config = dict(
    num_hidden_layers=16,
    num_key_value_heads=8,
    intermediate_size=2048,
    vocab_size=26802,
    norm='layernorm',
    qk_norm=True,
    tie_word_embeddings=True,
    init='uniform',
    init_std_up=0.0264,
    optimizer='muon_variant',
    beta1=0.93,
    decay_fraction=0.821,
    batch_tokens=65536,
    max_steps=7909,
)
MLP neurons of a small language model. Each row is named by its layer, matrix (up: input weights) and neuron, and shows model dimensions 112-303. Each number is 500 + 50 x the weight over its row's rms, rounded and kept within 0 to 999. Numbers have three digits each.
After each neuron's rows, "fires in" lists the words (lower case) most often at its 100 highest values on Wikipedia text that the model never trained on. A number after a token or word is its count.

L2.up1780:602569445472542455430484496440530538575531520480487515488591509487412526568397513482431478479592529392516518480522460534486526473543487540464404491482496405484551467566431547449387493426608489481543532540481440546512462484499456514537521485548449467424443622480506483455528520431503405437565484468460485526571482492504565537553470537551434484493473512492513458542513479566514514600496443466529465633446532471548404537587493526530514469529430544419519510368487538499516485506441475455542570412490642494478471447433490547517504502418529507438532501546586410501531450490482496405
fires in: "district" 20, "section" 12, "state" 6, "magisteria" 4, "s" 4, "u" 4

L7.up358:475434445550512439490455514528489569560440447532614478436535540507508403466555502491434518578586519403522547490488536517474536526429552533489596506456431434475549508585524487443629520500410521530389486557574484436475457563452520516565541554525485462552527466522627530545397463425447451425448466544541440457440434484440548548470576489562440459523548565554539450486488514495516416441552438539461499459467499465450481453586493532459541482546463466633538521472491589556524506491505527469506552512509517504507511494553543555439423416495573545502572553467566540523461544500504513531
fires in: "career" 21, "kept" 11, "to" 10, "made" 5, "keep" 4, "gd" 4

L2.up292:459465467522544381381518551406487552390512521392481551443489529447528455486430455494422536448521453505529492609544527542410527575512480520510500509577520526581469531531419534581570381587481411527514490563421551550463494489519492597506475562548475545467480481539451505433474545435507539489535496502500432548402458513509536559476570480556453505559537495476483481492519475476480440569456577453446511543511582565596480455453571519594493446444585491490534452465535549456477501449533395431497572469543533567514490520504506483459530457490538508503473579556478493388650473443460452437
fires in: "it" 86

L2.up840:430412469472467498461436513473441528542449548461508533579476543469578499547426482524416521543411421564511481538542518637424455546460471543511486586625551524473558441485517480494505508412477538465483504463460452482534486504434492479499441488479368477581501454563369441630526486526490604507432476467435431578483515442538532550492484507511480427485554575428455464530567518517555453553418527532573537530566458555493447491501520525613436462518457497525505478506448497571515453434528447601475478504594415533500482519471567539554523522469491379491533502503492468492446539561573533470
fires in: "title" 22, "website" 14, "contract" 6, "term" 5, "name" 5, "book" 5

L2.up291:568461525540434452495545533543473462469411501492453535471465528558490441440516544551574532482496544421614434456458512565483587561467463455540459473467423424493462488586593424491534571544517490581560567507502476557610485430509482525522497587530515514455505511581559520624501460488470514459452504549472490449508489476541495585583525481464462499540522523508575495533487461540505545497478513512512490516533484505477564484427465539461426542448502529466468496512432511556450578440468540486470498528414412500481435530564481467472549494523506519532468498523552498541479475512513472541
fires in: "most" 45, "more" 26, "much" 8, "quarter" 6, "total" 6, "majority" 5

L2.up1529:420464478501617480435554386423575399534617560507485495511444370490388469474564546505467450453520396414517578393487485570533529546441451465571510580516570509509548497500451468507591491532500526482437428479435502525627402472485586596398504491513527477531433443488563376601571499450496514425549478472522544527543457469464537566521574525511530532462425436543513508492580479469453438552559461474438406528530489581490481518480579504449593430457504457510498514582612482441603512524540501587490530483525568522488535565523463518474493443519526534492503478451560544552513463535491494535
fires in: "life" 28, "records" 11, "cover" 9, "production" 4, "most" 4

L2.up1254:595468435560410554490484488385499445501482573520517469552432491499541506439515535455454383498464533419474469536453449485492490519494480578464473508491511439569543543462521540553655532481661486549439472496490584541437514569537546529555509519500539507496514528460455592458551458538449465534429454421506519536433522454507508445502517504467536505485514470445511479461522583490513529522399488446551493531523499565512500508481507519476464509585484515486491439526403405495412584563447508548572497468488499462413545577443457502502569524452593512548549449401477572529528488479540481564
fires in: "school" 58, "schools" 5, "age" 5

L2.up1617:501460579576381432510479478484415475468538367501454567523532539496534471544417487380528550483499511520466540459521513490514425484454466570515591463457588567535566425463509452460489502521586601500491482533528550553573518542523497491420523540524552475458563582516536545455550477395515507511560507521535500475425505386557504528522520638477652507481406431466430481528457534398420483482486520423412510533465407439528516518566462605515459516489490565518510464493474547558448559511516530406530492417386502537508435540470468543466571438486521571640409466526528395493439484371587549453
fires in: "their" 23, "european" 11, "his" 10, "boston" 8, "men" 5

L7.up1607:540471591451441487438436590473588492524525513474596517556436466480470515561506460502521504517473523478464478439402541537536449498492510574434513555491485516427448475503501456569533436435484450522552395462505498511568493514577461547547490533561470500535463409479608427407493606580493528543447454587542561466471550497541602431583405498532535511429538448532477490462544494523619562546463493452526430480439515371524512451458561486542504575532426518554513527480493470450556468631484545448552543548559491424422445490430549445551547437503505488482536421485530458556532488560400489458
fires in: "that" 49, "to" 10, "this" 9, "following" 5, "next" 4

L2.up929:504452507527451516489397514574468499584463507454490443526473456486534507483543408611551449479451504467448575506504501599560477486397522527468533425535456490481454500493528485541499492591424487457489582448531467660450516442516397473612486454468506531510510478539572538427415448475467496418444494456496517515468510531497463512402481453478465547589442459516455412487390507493552500490467405500455495580480464535499552494457495432524485472451429454540531468487499498479522421597547485454491529514575496455550446478464515541582496545577433469523533440478571530505426458538500529471
fires in: "de" 42, "hold" 9, "la" 7

L7.up1503:515511438455515464543468572607484589561437519613614464525462519500487466591501564550517516448528491563475525565458463510445447435483490457545468449496499445492480652546569461412413402393569535583542567466504538479507498445512468502417545423496560448542499417481632447486565553477430444451527511525456467468511486451569378400434485457491480457519482521483549488579541487595549545530545439556553586528499504412545509405477478464498485490568512582582582498569376458440407565545507593498507486494546488509478542527479542545517494547514435531477440526562502505475593504450476501483
fires in: "each" 14, "which" 14, "where" 8, "on" 7, "age" 6, "end" 5

L2.up662:494597602492564459578532468451475539577456447494482566532538488396455561523463551431519572499443541446551447514475511493472443458427490521474422487480452472505523520522492548484502457473485479424459534417600482449443463435400467539457491426479550515524491410514515487467576469444628476504466412522439496535545485484494549521520515489489497475512477411509372497513560573520464465478428584399519555527522492430580488514380418564492535469481506521456500465446460448509477543429572484527532478473432406475553558518557529546579477496502475462539449437548478423562438483576435440492
fires in: "town" 15, "local" 9, "national" 8, "regional" 7, "central" 7, "civil" 6

L2.up554:497469577474530515387478531476575494543534421503493517464485525506462482548507510563479524500549521509475564468514550531420464432524492580515560443411507420462595474492436501523497440516537496491534495494520468517427508499535435556514535517526578368415524439604444534510494423504581500514490400545461513479499460394524425501554476462443489575358617500433524552521554462581510516519548515464399577381462518447465538544535540532346529486514562483542502502517478559412529565418511449556440494551421507389501467563551498494501538555526549423506494494658551454461514518546498578396
fires in: "the" 17, "old" 10, "royal" 9, "member" 9, "native" 8

L2.up584:549466517512455457543524563462500525505517466510508534392523580379547473575492534527545535551435445534535427462479490543501394526461584461462466549496443478522449589517557540463526482495498490504513470442513446510507460519532489474563455493523494423442435392578475492410502573481583510448411502500491453421552495539503380613447496494485515636448483465487454502395494540501524548473494585463551504527478409385625522501543486436463486558532481505431474467510465425437498483566640550500449433568531516542588461558439510418451551485450474492536440534536533513419550513534520547494
fires in: "paul" 28, "attila" 9, "texas" 7, "richard" 5, "california" 5, "metal" 4

L2.up476:465511538465564468466549527507521493556458622449523475483515474510515500580425485537474493516564498513516420569493406476486378442462516515533375518444536419477435673495497550481451490453486501491441548502502472408452512478455489573590543522541527506558374504544580426434501421648487517422451493478450607467547567456649584493462508468491480532556512417550545458450496592481424472547506472465522582490499483473497427448641493516392547545536461540494476482464539523491412484502578530445534490540470548499466447577496535441443478538607538542517457545510483536465505489566377596568
fires in: "served" 19, "district" 18, "state" 8, "serve" 5, "serves" 5, "county" 4

L7.up1739:478434471374499473475448517515463528580526486476563540515463459472572513466624488421466486521483487516482487551466582561522480551399522496420531607461546496501567521519503549482564491479589561468473582436497554502558528546469455512453515534535521539546542430447484489600434455522475608516489431491641472441556560535525456487376450518562497531458497538481505382569499467468395507560451481481387464533497544449472492479416506550513532570538495445518629511462537467480530472466469537540496471423528498460557464442464499594538512531447457449568526438527562538416444489448472496595
fires in: "in" 21, "however" 17, "lost" 8, "during" 5

L2.up1624:495509507509476455644545465487515471516414453527510472480460468505454528516449488565491519461516579504467529488527485503451477504463468491517491460519621537511619462574593416496488573411459533509531518611560516546512539490516456517592588537547607565525551558518610514547526550419575446465490443480497527521564482434434508461497541526469474504537585555498518426513589526504481517542505566509525524462480452510524429582506570428397483515525412461443429491473471450519459603520496471466484571512431491532485521480386497560500493446481548417553527523540527508419514567443563541663
fires in: "number" 20, "season" 18, "week" 6, "half" 6, "mid" 5, "weeks" 4

L2.up431:370453614475498475481408472524624548523580517551522447503546510468396498505455500503555514474390504554475485473513459453485485497557447510503665512452394437481475590591453580491536578599448424420535470590520515425475485466431423486571435522539433477485447549534443446556463516463479510500533472435551533560561541597465523575437444586447476481514526455496590572554506532474529506464528493432611489497478524473505428527500566425549445467488533432491467399441480461631451461553430437423493578534495466544485482533463508551619468486488479457585525458418505502513469583534539490574
fires in: "only" 29, "few" 8, "no" 8, "other" 8, "some" 7, "ofakim" 6

L7.up1135:512494491569541476446431547431505518577526511445481402547469504499518517444559435568419445476403535535431657609482532528478511474504507481416555464628560412583524490469483461517506430464493488531589467504486546492481478477522515575526518518506439473484418532468471533496512407517408430526514460479468525461569521548463377523553429492571433501495541452483497564413456491461527472479510552550390535538415504484523545509545480509603474448471577481435513492461481516518465610521507471433442487511514509496487488482542466429458525470543500433507546511521483400503515463531538607477
fires in: "in" 30, "of" 13, "on" 6, "during" 5

L2.up668:445575483470482531437411569531497488533459504570577483494480507520499483493594492446403647527464454487517519505378465558400503448502572494415518447540530462453483451559427504504451519505556494433558428511422444528449560527582488463506443494450526537469513475457514453509375464567478602541485481499519529435527520539610437553516454567430542500508515528522521470425615530431474426470459494506458473457404412525494580502418438582517502558487561543522549441462458455408477443467535503585510450366474523436516463545439502467470474528578527468475448446404478506506462577520427486480
fires in: "ret" 18, "now" 11, "open" 9, "cast" 8, "originally" 6

L2.up1292:387459530455624611580593514493583467398503507436482414480556428522507548534475523481498457548505539543529622425524527447520476460442472582449505469577549471466524610505627449475475411473492442487376653462500483587565470443422525454530402572620432459503528509411475475563487443520523580491481477439432459495486510547494534550452471576433511521463482644542561500498492526472458498481573496463542457514494515504448509442472483551455432464479515467414533469421524504522508464477476490506441507464475485464563523500540544467532536460470581487510589481519577556545441515438538493510
fires in: "only" 36, "himself" 20, "herself" 5, "themselves" 4, "just" 4, "would" 4

L2.up1122:463645496440466480523467571626560672493580420591456476595649506539468456419528478486549458497539474480497475534533430517480512550550545601467499503498501498529497552497502465517466497507561480552517572441669493506462515509464538557490514487537435492446600528440531405477438495494465482467487525571497563507451508488462461437459501510441450558541483520524549552481449486626596467488504536470541401519535447422547491433515543359529455495477353450470506496462440485647471549513501511511459557587435467497478495552531405497510421536426487539482496619492525511521456564444512516444
fires in: "received" 22, "obtained" 9, "gained" 6, "reception" 5, "earning" 4, "don" 4

L2.up877:461418544428438457438539516367468599575557517561497492523460521429467498458527412538445478362517563554381600504444514436496514487491481475495513467510461431560626408522515553447491456522540508486519561616459341513488496442418515459421563480467510509494529511480492491599473420515504534473551423585440542489421524483506516452544423611460501427418515420408491565495542495554458543475488447541413568434543531486528494438554436455474518533487562500636486475551509523462523461499507412594584578409450493503519530566501478469445424546549568548491424512568454551563484534507477536538
fires in: "the" 67, "its" 20, "la" 4

L2.up738:436599475443546491553461450450597447470573504606444479617511457480564510552562476558509477441478553538600604490450461469572542451473485456477514438491567475448428581479508462416485521405480468474535537509432469436484516517404520398627535550494450519488471596546507479492502502552425516453523521587520589449558489541548531491473508471510608427516562505479504504549478420535476484529529522487486568505585449524522472475415479458531535542473475489518503489538495494541537455493488500401408541428464571395470501460576545442407465530452496573454464606607455440473565465481496498488
fires in: "use" 13, "world" 13, "development" 11, "design" 9, "future" 6

L2.up66:509461494447530518498464578552565454453590559459498557569531518508377500551618424552472479481533430526481488494520473469571537457565436496513522497485479450584481493450568468383517447440524506432548516539407542514513543532527545470507575517468502538455529505525462451520568475584566516543543591415502478476535458549459520470407479415555524529419474577480450455591527463452513555454642424528582546415514642498462453490491567520544436480534500482549348505499525482420515508508489484487449518462464583456523461488493401449436468589534523477559507534471430545539524493546525441644
fires in: "life" 13, "years" 12, "road" 8, "days" 8, "career" 7, "income" 6

L7.up738:487461483514535492535435492533475468486633531468495539497489448460487510509477530577519491535500514560557650579495508467525495408549518469621578391461521421592596455482475508363499544401496369616558487441485422544498546550400459406483468468484577601463448440465600445524521503520493482462480464490524458560511524478480503497461486455433448546477484426524558529474433506552578464551454462529530430404556567454516502504519448442535472465531564534505468488419490488474508561551521531514498578562478500588444523501492414456512476484473519598522449505498522513494483433477501447466
fires in: "of" 15, "by" 14, "on" 10, "in" 8, "for" 4, "during" 4

L2.up500:455549535491438497437481546347611399550526555554495552534511414503545452470413437456515585509527516485420423572448490521579476411448487479532471558459498537557532492551548458457564476601483462504537576510497437514444470550468514477546442550481447520518509548501470415469529505471422544531544492456490430374424465554583619484456510553542518555457502514522481450479501610557578558531513431375489505546467473522536500526535438537517452446569586553528476477481390469555556460533479493437566525483535562494532510486542553486478505451433578472543604535547459428525500533537574422441
fires in: "it" 50, "satellites" 9

L2.up92:543535362452429491445479529496535472540463508520458540531442489519487463496522447556481578448486515463409414578442488481416544462436497528519474521559501560544526520588517544510577482531463488538435439542489528456443549569459446524427497476483469498589623466446500533423517553511367466601586466515554443477467590457629472502459459508488498492495520512501600506470501552508499481460464517375411475526564539346477530421413487434440477552495553563564421483616494486554511468456567531421510581516506527431503541468531460531527499474490447566514527551499500547526534571456481510434
fires in: "where" 41, "who" 19, "which" 7, "whom" 7, "win" 6, "whose" 5

L2.up1893:512479555439512563569449419469508529405441479553482495380424453427600513517485524473549442592479466564582516418454470547557568538486570417504462475572477617568519506564483494504459499632486458564438514539533485601470516534513504525480448515486513457438575451502645449460477555478490495524492433538514511495426477559537499506499552534426576511493510461579545521538549516537547505440512462539533437587491446554524429511526403517395497445553420466472504603580535512478517546545525505548510497494576508522503489559407546488521519579484494476457493494487505503510538471465554552497
fires in: "art" 17, "work" 15, "cover" 6, "practice" 5, "digital" 4, "worked" 4

L2.up1927:508491439515437486378445419437558565444559524537587546534549483546457455441429501495485489588527479488511499490460512510570492513512489605532477354516617496462464492430572494483534450510446536551554500532543479452458498541515404435486552482553430492439540477515530485498606474525545500419494512439468533447397536481533459423503490490610462503480487489499478508493515528428499551631355485553509583465473519474544510550543455491527420530467498523600466496455443490347518424453529379469599470384450543443498457561508539542510494531506402497477558470440415374581490522535498377459
fires in: "its" 73, "his" 13, "your" 8

L2.up872:421359504542470537527523466436536565457488455538419447568426489505494488452556473468505483527479665538444539486432460446490498498519473555488510476494517551550519539456463481519576523434564485541436495466605554522419576530508530491638500396449505502504501522497563609465479407468466516582481530515485445499479462406477559415448443503431486534472467524589523482494501477485626551522509436490432475470532597525538408541408582598562533560470591494494429491407436431587442566510475532451426503481460503526509492475458437584441465495454553497574518494523556479459408472468518530442
fires in: "born" 12, "father" 9, "son" 8, "early" 7, "life" 7, "school" 7

L2.up832:463414437500482466515489440471575537502531441483488535482528563538542446510485465416387451467453436514551520477432572510431502493501500534527530497511558594477504454601491482390503500535403566534598453587479498501469508534534452524496595433521490528467602475502485561451567414485564414473464499524444452538508512515502525566497536380519532371413455498447542546516492491453508537514522458531479474528528501468470490472425587464494513575496476421537519479480493483432501503547402523486501547532508563511518507469483524496430526528578477464459499462470507562590427475498563489544
fires in: "season" 51, "year" 35, "days" 7

L2.up894:525516514441454570511537499501502496430493504522420576460546570438500542469610501375597442500506481510520474511414450481453470499509526497442500515531488538505577467512491533436453499495578630538490570484496356481509508563499378483511491513489441540524471526488453501478446485457490416352495491506448441560548461514463508533475477476587465369510521469572480403518548524476469450444465465546490486508487478529468499501575485557536547498448455519555576472502581533486557383534428512482568524542499548438562502381402413524506519391503489408543448511517631481512525430523489550503
fires in: "series" 17, "full" 12, "pld" 7, "instead" 7, "type" 6, "title" 5

L2.up295:508518441473521432495480542441498463475465555508434528510520486543492488485395459430381482482511493459517561664552510534460573553550405432488479555454508473470421513457521528464505565518578437481477453242498543575487585506526583492485431521528457530475511548384538580453366522463538517481454515527487552470540518453513481561495546473444532463541484501522612519491558502531463534550472531482464456459481500583431514478571537579340518475462518462503463509502533450506456461473473410541558425465509497458566516481472549468520530508395559453521453393559474513601517512407446485513
fires in: "award" 18, "won" 17, "awards" 8, "qualification" 6, "for" 6

L2.up1952:504495444489472491576475420513567465456535520451572543508404483557491430533565502540550541429392523490494492516613437541503505494584520468450442512461585501521527452479543544478495343422515550477535517547509501436609544491430430536474658483478513572472470538513534478464491598456586470467503446536501435588484543471487520515473485459510441387454519489534493522525408522522505509503531459591524517478586564471522503535549577450467505543458477482451604408555464600413478615464505510525505496520437566469500461455467483522394526440441403456475488463467512595490435576502604529494
fires in: "season" 15, "africa" 9, "states" 8, "ce" 7, "classic" 6, "canada" 6

L2.up1496:489503519453407555332514413494588490506504562517489535495522528438561432532424447427445486494518428528529550493509464547515450422479440453478496566516505488472513526529497464438536459462457473456507453454572495493591484457432550512464584589455541475486483484514525524386601443502512466509492537483558468519483429441469476528474506492466539576645487491448527515445508475475519480568473413458510508489578528534526533523534477567547491510529521427525487523508438446527587542542493477493531542529476421443542398528559544499401523417549557470454495508549455444518484450480434483554
fires in: "there" 17, "do" 13, "known" 6, "good" 6, "done" 4, "performing" 4

L2.up727:551564439486457518536392420491502509581537481493460583460451457491526504462511576504540489405577409502562547519468516516446518469579575464465541470538445461514514498521494524559533517526548560567438568546375454600509546515521427574550470577515541477506456473521455587497410526468396565468456396457597529488405465484457497458495566494491507512524464501450473484517527571381417490492495509513449480482487513524548501354566516480485501531578431518522480438538475396551507588406472516526449517505484480495468502493543513561462449517509426508502630484463570469507508529449573451508
fires in: "at" 65, "attendance" 5, "decision" 5

L2.up118:563531460519602469458514456496504471499454539545494467496480487528574559589410512544569475524471455604594472469551503462424549498539503498533484538495562491494439526501469491457478536529431552421426498447470447549549477557512486518423475434427497432523515517561522576454552443464446533495549511535518525549448520546506526595458461492556484500519494447457495468486536553557467484547449476590496480447496537526599473515543499425570571520498491446440496522501501587581455454492448435495537542572530468595508532467522497504472584507494450449423511560450465481563450528564494578554
fires in: "name" 27, "term" 9, "named" 8, "terms" 8, "renamed" 8

L2.up426:541435434489474508548526565485500539538534527444529491575519545540457545497525458467544403490441537500536445522536528499447575496561504516529674485502440504398524564430486473430563534532472504501670485466546522414518455467439453531513576507478399457505493514503518470455515520522423521462499575505476489486486572536531501445516432475420497486513502463394358672382541546614569548513481463490489502448410445422524527633504533445610418598544544564573563533481484445514592520509370445514542458487510428455454463527460549477471449565544488565553480459478568497510608490581535475518
fires in: "being" 16, "found" 13, "located" 7, "seen" 7, "ran" 4, "held" 4

L2.up900:584450586519536439545543507450571556479598447474526556526543457488510456615455481562439448469486486509512491512467479589484471521481465498568500380403405509513519604489529506408541576537528496473456537551500588424533507500591540552523489528520521481501506479636511503499547463538478521529464469529478522438460527550536581488614478426479468448465504516585461501424558464502522487486492430508497542443460469466459433522556516463585464502548508509516498472515583554524500507526482423489499571462424413540475511480651607514451493503515401573513499374485505474425465459434524480469
fires in: "after" 28, "ofakim" 8, "t" 7, "despite" 5, "while" 4

L2.up1201:530531435484472457535484477484461546609553515481534528573570480500522536462500590561442480501507560562521630510490506482599571551486521513587524521491563471495545522522440495495499537524443465406480521471542550451488516561542510475533587405607473535527481433489567475540485538474490438417544456639501538400552467497474554456442505608507565542548480562465528488454582469524482395508527511493463575514481442557381450347470514558494502405513543485568506511480490502493489562444527491418510518574488499525431501432502473503493504622568471443515435429530435497509547449572498417485
fires in: "who" 85

L2.up80:427502525533509547549467489500452499535456467569501574489494485526450422620455548566446469476433500491468467486563496547581526533604513480596528505511426416454467398495429487585505464460507514461520509465493482546423506565514589596543525504462469573497432564507508497527448570488459557525440376485503507465533463436504516445487477431483494460470487566492547453505448578399468491453558481478491476485400562555523504525533442454498454493611425513633453469566534474459491636554490534445515561483387414498501469455574598430553491469477499449480471438508487473506435511549514567572
fires in: "house" 40, "houses" 7, "patterson" 7, "willd" 6, "pavn" 4

L7.up74:479499505505539524489415446519532507439485548410440521426439589534497499527491471453534481470568559596388564556538468464553522560491450526493557516396517481482531516582524524501524526515539465449455448393490436509429527469454491532545461510412519486445500501552543497513509454521424560606445489485507497535544395373565560466518410578460599583496530504442428479533528437520576529466588500476432523571547511462593516556388528437487591524453500577576574575473428447405438569507577464401481452460475457566491449399530558483467523443503545551514554486528463484448396510524485533440
fires in: "career" 25, "international" 11, "record" 7, "release" 4, "boxscore" 4

L2.up1983:482511557480570440483433419493483470476478534497449442576452534489542401475520499483474553589460513541479627508488419545450614507490508500527562534512377600480542458464472458463450559507449489540468487494539457501468531514577539459558524480524491493481550567456554456640530456511516517452489459490425548520399458618488475559485464464434491474577574444466453541492459477508477476451501499471465476492434508498509504438521579473488496479556407579575552462496401487566445512486505490543567524467540554536514519491553428514457479541450528543514463413496500500456442478654505414520
fires in: "political" 19, "business" 16, "work" 10, "corporate" 4, "economic" 4

L2.up1018:495530472463466484456486560423465505539429551557523558480589563541472417445435475532428525525503489498585557513484534496540436482632444467481474445535531541538497501455449444509517575510495467461490611479496513523492393446481507528504588484528514600487573481507420548450526476559468450563483490467512449429425496464520525525535515502418481526521545483598551466509487551508478428558488499550531467510474453520402512451448549348470549520493554513463550424433437495529510465435627402487480460558386495562512520474440556590452467505446396518541520333476481588470478585567422445472
fires in: "award" 15, "awards" 12, "named" 9, "elected" 7, "honor" 6, "ncaa" 6

L2.up231:494491486459565456495559516591481543560486472484507560513518436381516506514410513538463536533455517521497521552500484556504523461483457518449551547487587576555443547399483490448451477453439476431489537441516425468476439491461562394431507503529503429567516500551462489534400571524486522477469432611419539528505494450524452568506493536534420485483492497476559510533414472567455433493457557556538526604403585350418567546538527524545587562572480506564533381452490507439565472511391469511557520496492504530601519494538568525543523493552561489445536501447444559477569463493528544500
fires in: "in" 34, "along" 9, "lost" 5, "finished" 5

L2.up758:491524485428492490474465532490551467544567436480466585417472464501529532585555481573519501545465388552400523492479515566491459514508431540567543425480480479435514486517515481458506493575456477535396520458529574536520415473564485472563579512611433511517474553600450463490534520474525554577486503549414522485469527462457572495556544461530448548558400445477515490569522489452564432506513490459562419550523492524428535519466448464575353479610442459554453464443590540555463481549522477500462537483471486520493551549607519454550477438447524489517453544546538512522470469546452472456
fires in: "not" 38, "horváth" 12, "t" 7

L2.up1205:404513512456452522519513456492518505417566446566534504489531502445560458498417497588424475467431503414483572521474457580472543547470587483513528540450505550467499536465510524494514378494543506461550495589522480462506483474554507540449474507410453507519531552516527455534528547556542448567520510508413398487515514515507532581558486528448550489477451445478496549429545566552521494541491448406422495523554523455514548557521532539543595504520547495502399493508484469543495505574555489482471478389411521518435526496545449492421476441547611507480497547458549427563533479510529379548
fires in: "state" 23, "town" 18, "city" 17, "local" 13

L2.up1224:427453503530453507514610489470456535518574467515499455480543415490509526460496451448486498512572480494538458456450497459486474484488532484507425500531448502508462491499461422520485456585502612502446539510418487525546541498538430466487545498540496475430491393539565532503537493471522543522507505528492571610426494438448485578579556498585506430532552545462517492504505459371519488617499442475525366460549544555467535461448582508449469433505498607484419468503491453514420602512561478477543496531543488498565557437442467542498545488515559519612460448410449533599428404492429427527
fires in: "according" 19, "released" 16, "due" 13, "year" 13

L2.up250:509442477452450513560501447479666505463431445434506466559540458501449419522444429502540490437504448558564499492513455537394436543461440547500425459478505518503492487522485485454589460490542558499531455595528508477433480532378431481558528548588567472486542434413487547528563524550547523503553494607460481542518482513453544458539374510432458401471455496435545500534502493504514512518456502424538561418593502493475410481550454514504443549556429511497437463470419429431433447525439533468480497411431455491516492532591496471476567452454358506630575514498452512524441485540521497493
fires in: "career" 36, "year" 23, "day" 8, "century" 7, "days" 5

L2.up731:509507529483489381447462418544476463463526568546475457505492538493505560481527456457501457561508502373549512439486541454484519447510483469443399396547519527565527469518482528516496481503452541402514477460448557404491507430479462512489470488613530547482476526554554510559543486459502568536519564475442504421426505537482440565511527490586386437476499507465533442486472480510495475489491512530494337446465495545513564459507577446475520507416553536584457503521542498437509450440467506560456487466510489491429441532542455526597495448478442506513406502455517563395528482450485588611
fires in: "due" 20, "despite" 13, "according" 10, "full" 6, "because" 4, "although" 4

L2.up1471:492543476518541436520503535509506475446502483467416425460531450506518486488519491514460515552529530477489537510462536496490568437611462500466582476496552618439544388570522457490506550459592466489450510481432406492576515422506482442570546564473397446471537449572498503622592494514524544527549577430508413485443513483564531500588507498396438494455486436503467567558478525478542499527439587506490493527537540478475500632471484531561547456521459489437543452529440474509516509524526469549485496475492408606467503458389582520450440518433523494545441489399524502435534509588512558447
fires in: "national" 17, "medal" 11, "year" 9, "guest" 5, "world" 5, "result" 5

L7.up1023:512535472505501486540504517551516518531442519426450543432418511449487545525469491359561367491449503563510488523498496519438459523477465517526549547597502470478634498498522474455507601549355491592458584548469467534475498560488411501510512480527438519434419470495574474504449497573479485524468449470478411457456524573511442361518456540490420543459471506474550462494490401591425362517495550480529480515404468485477516468533555557564496467509482468560515486559634509457601486492527475461480533548414491515513509561508531502501466483535510473572408511483545497529415555516486510445
fires in: "from" 17, "of" 10, "on" 9, "by" 9, "and" 8, "in" 7

L7.up1285:548500507475496473553461463483491481467545576515505533429502482503562564473557538486606499536494478552473520607465495433720536479519485493352484447532482483519480438462430472537600509568363464556502494514562511487514467478485457472501432581550449589481463506440555455456418471539531471513436473540450483501519610580527471441514454532489473445557434470555504495587533435395458519508482463463508545468405604478609421551436573463461464567522409570466511626547528485517554547516516438498430501473485465407551530531520448533508526509496492427467545481494539423434534493526457573589
fires in: "by" 34, "in" 17, "killed" 10, "launched" 4

L2.up1754:489463561454601481491443498520478502427545504398537474433508570542521374460560555545501481465525488548442549573517435541494593445527500515494452545517531490558536459518564459499562473596329543416542533467429570580413520431484444567505536550560583609511525511501423579488393500512536479483520487502498448488561538531469510577502494439569532506477487578490485447498509439545469583509498520562445519562398439550577520487485539504432477491429480670448488580530515558422509518525437520506418539422409500545436442517473480482627510519603621559507510461564574475432486493487485493489
fires in: "in" 32, "into" 30, "public" 8, "de" 8

L2.up1968:459583555425413555554543620522588453578480464528496537478407515510545468429518527535518501581489464607506519537515549374496495533569489481528439524498513524521572557527494560452457463464550446540485535636514464487443507492528475531541514515499502537537536555563519482510367521497476565524481533522503556527423531492430506447468480526414496459468503417473467480529428511483555401491555545501443526532457511509434468510487494544404471490485574485474419549460474426486492438485540562477525582534558534401540459529493567518448439515483494440499504543449413447514496529492503509453
fires in: "goes" 19, "gotha" 12, "system" 9, "goupy" 6, "systems" 5, "nesterenko" 5

L2.up1115:587479449500473442546527614526540504479510533430606621557531570540436468493491484506439455443493378424514382461500475584537521475438506449400586496531500609531570507474486579512489523524505454565518505527491601482445510554587433490528578480475502508500428509404595482442522497494499471511482501514443487480584479503504612499492534475437451514391431546490512568440566496432576605529535565579511476457471514442517438456503585519521540500505472418462466498445489431488552530497432506468498466511448431589465567530550507563500474496527370394499478498540502442468456556564517480448
fires in: "until" 13, "business" 13, "footballer" 9, "sold" 5, "commercial" 5, "financial" 5

L2.up1857:393448493473471427515581482560490570490425518523499502451548471492503579496474443465526543546496469549496573554406540529422420524458469514499491467546423494511525476498432530526587531587460496516464447517560488553470545481524538443502501529490498496537464509436510436480578485458463335433465535473527481566489490510464414579528480576450513432436513510425529432545516495461537477432478496578546513423547452574509481518573455426446468516579506525569400512458481453477587503481515509475516452574551462445496544516497498418479560492436458449531447530516502530489512428438495576514
fires in: "joined" 15, "succeeded" 11, "helped" 7, "qualify" 7, "qualifying" 6, "help" 4

L2.up362:481580521454447378541481474521492519494485560570527459525537508478475495528552505516622524384562589521541631447431457500421482461529528545567446519484481480490488398495484554518520515556474514476503463470443401530498492463504468481502509444544493448488569554520493574407510516520546420423543491432593511506524479562477479464530506506491467559490575529512582519425503475476653511516381498545523511524579483479565439511422509435423505446539509408384530591457484585493444502469490463508511601555561438463397510498473562482491439519497454483526504476541554508573440554505463514412
fires in: "until" 22, "before" 8, "old" 7, "native" 7, "languages" 5, "local" 5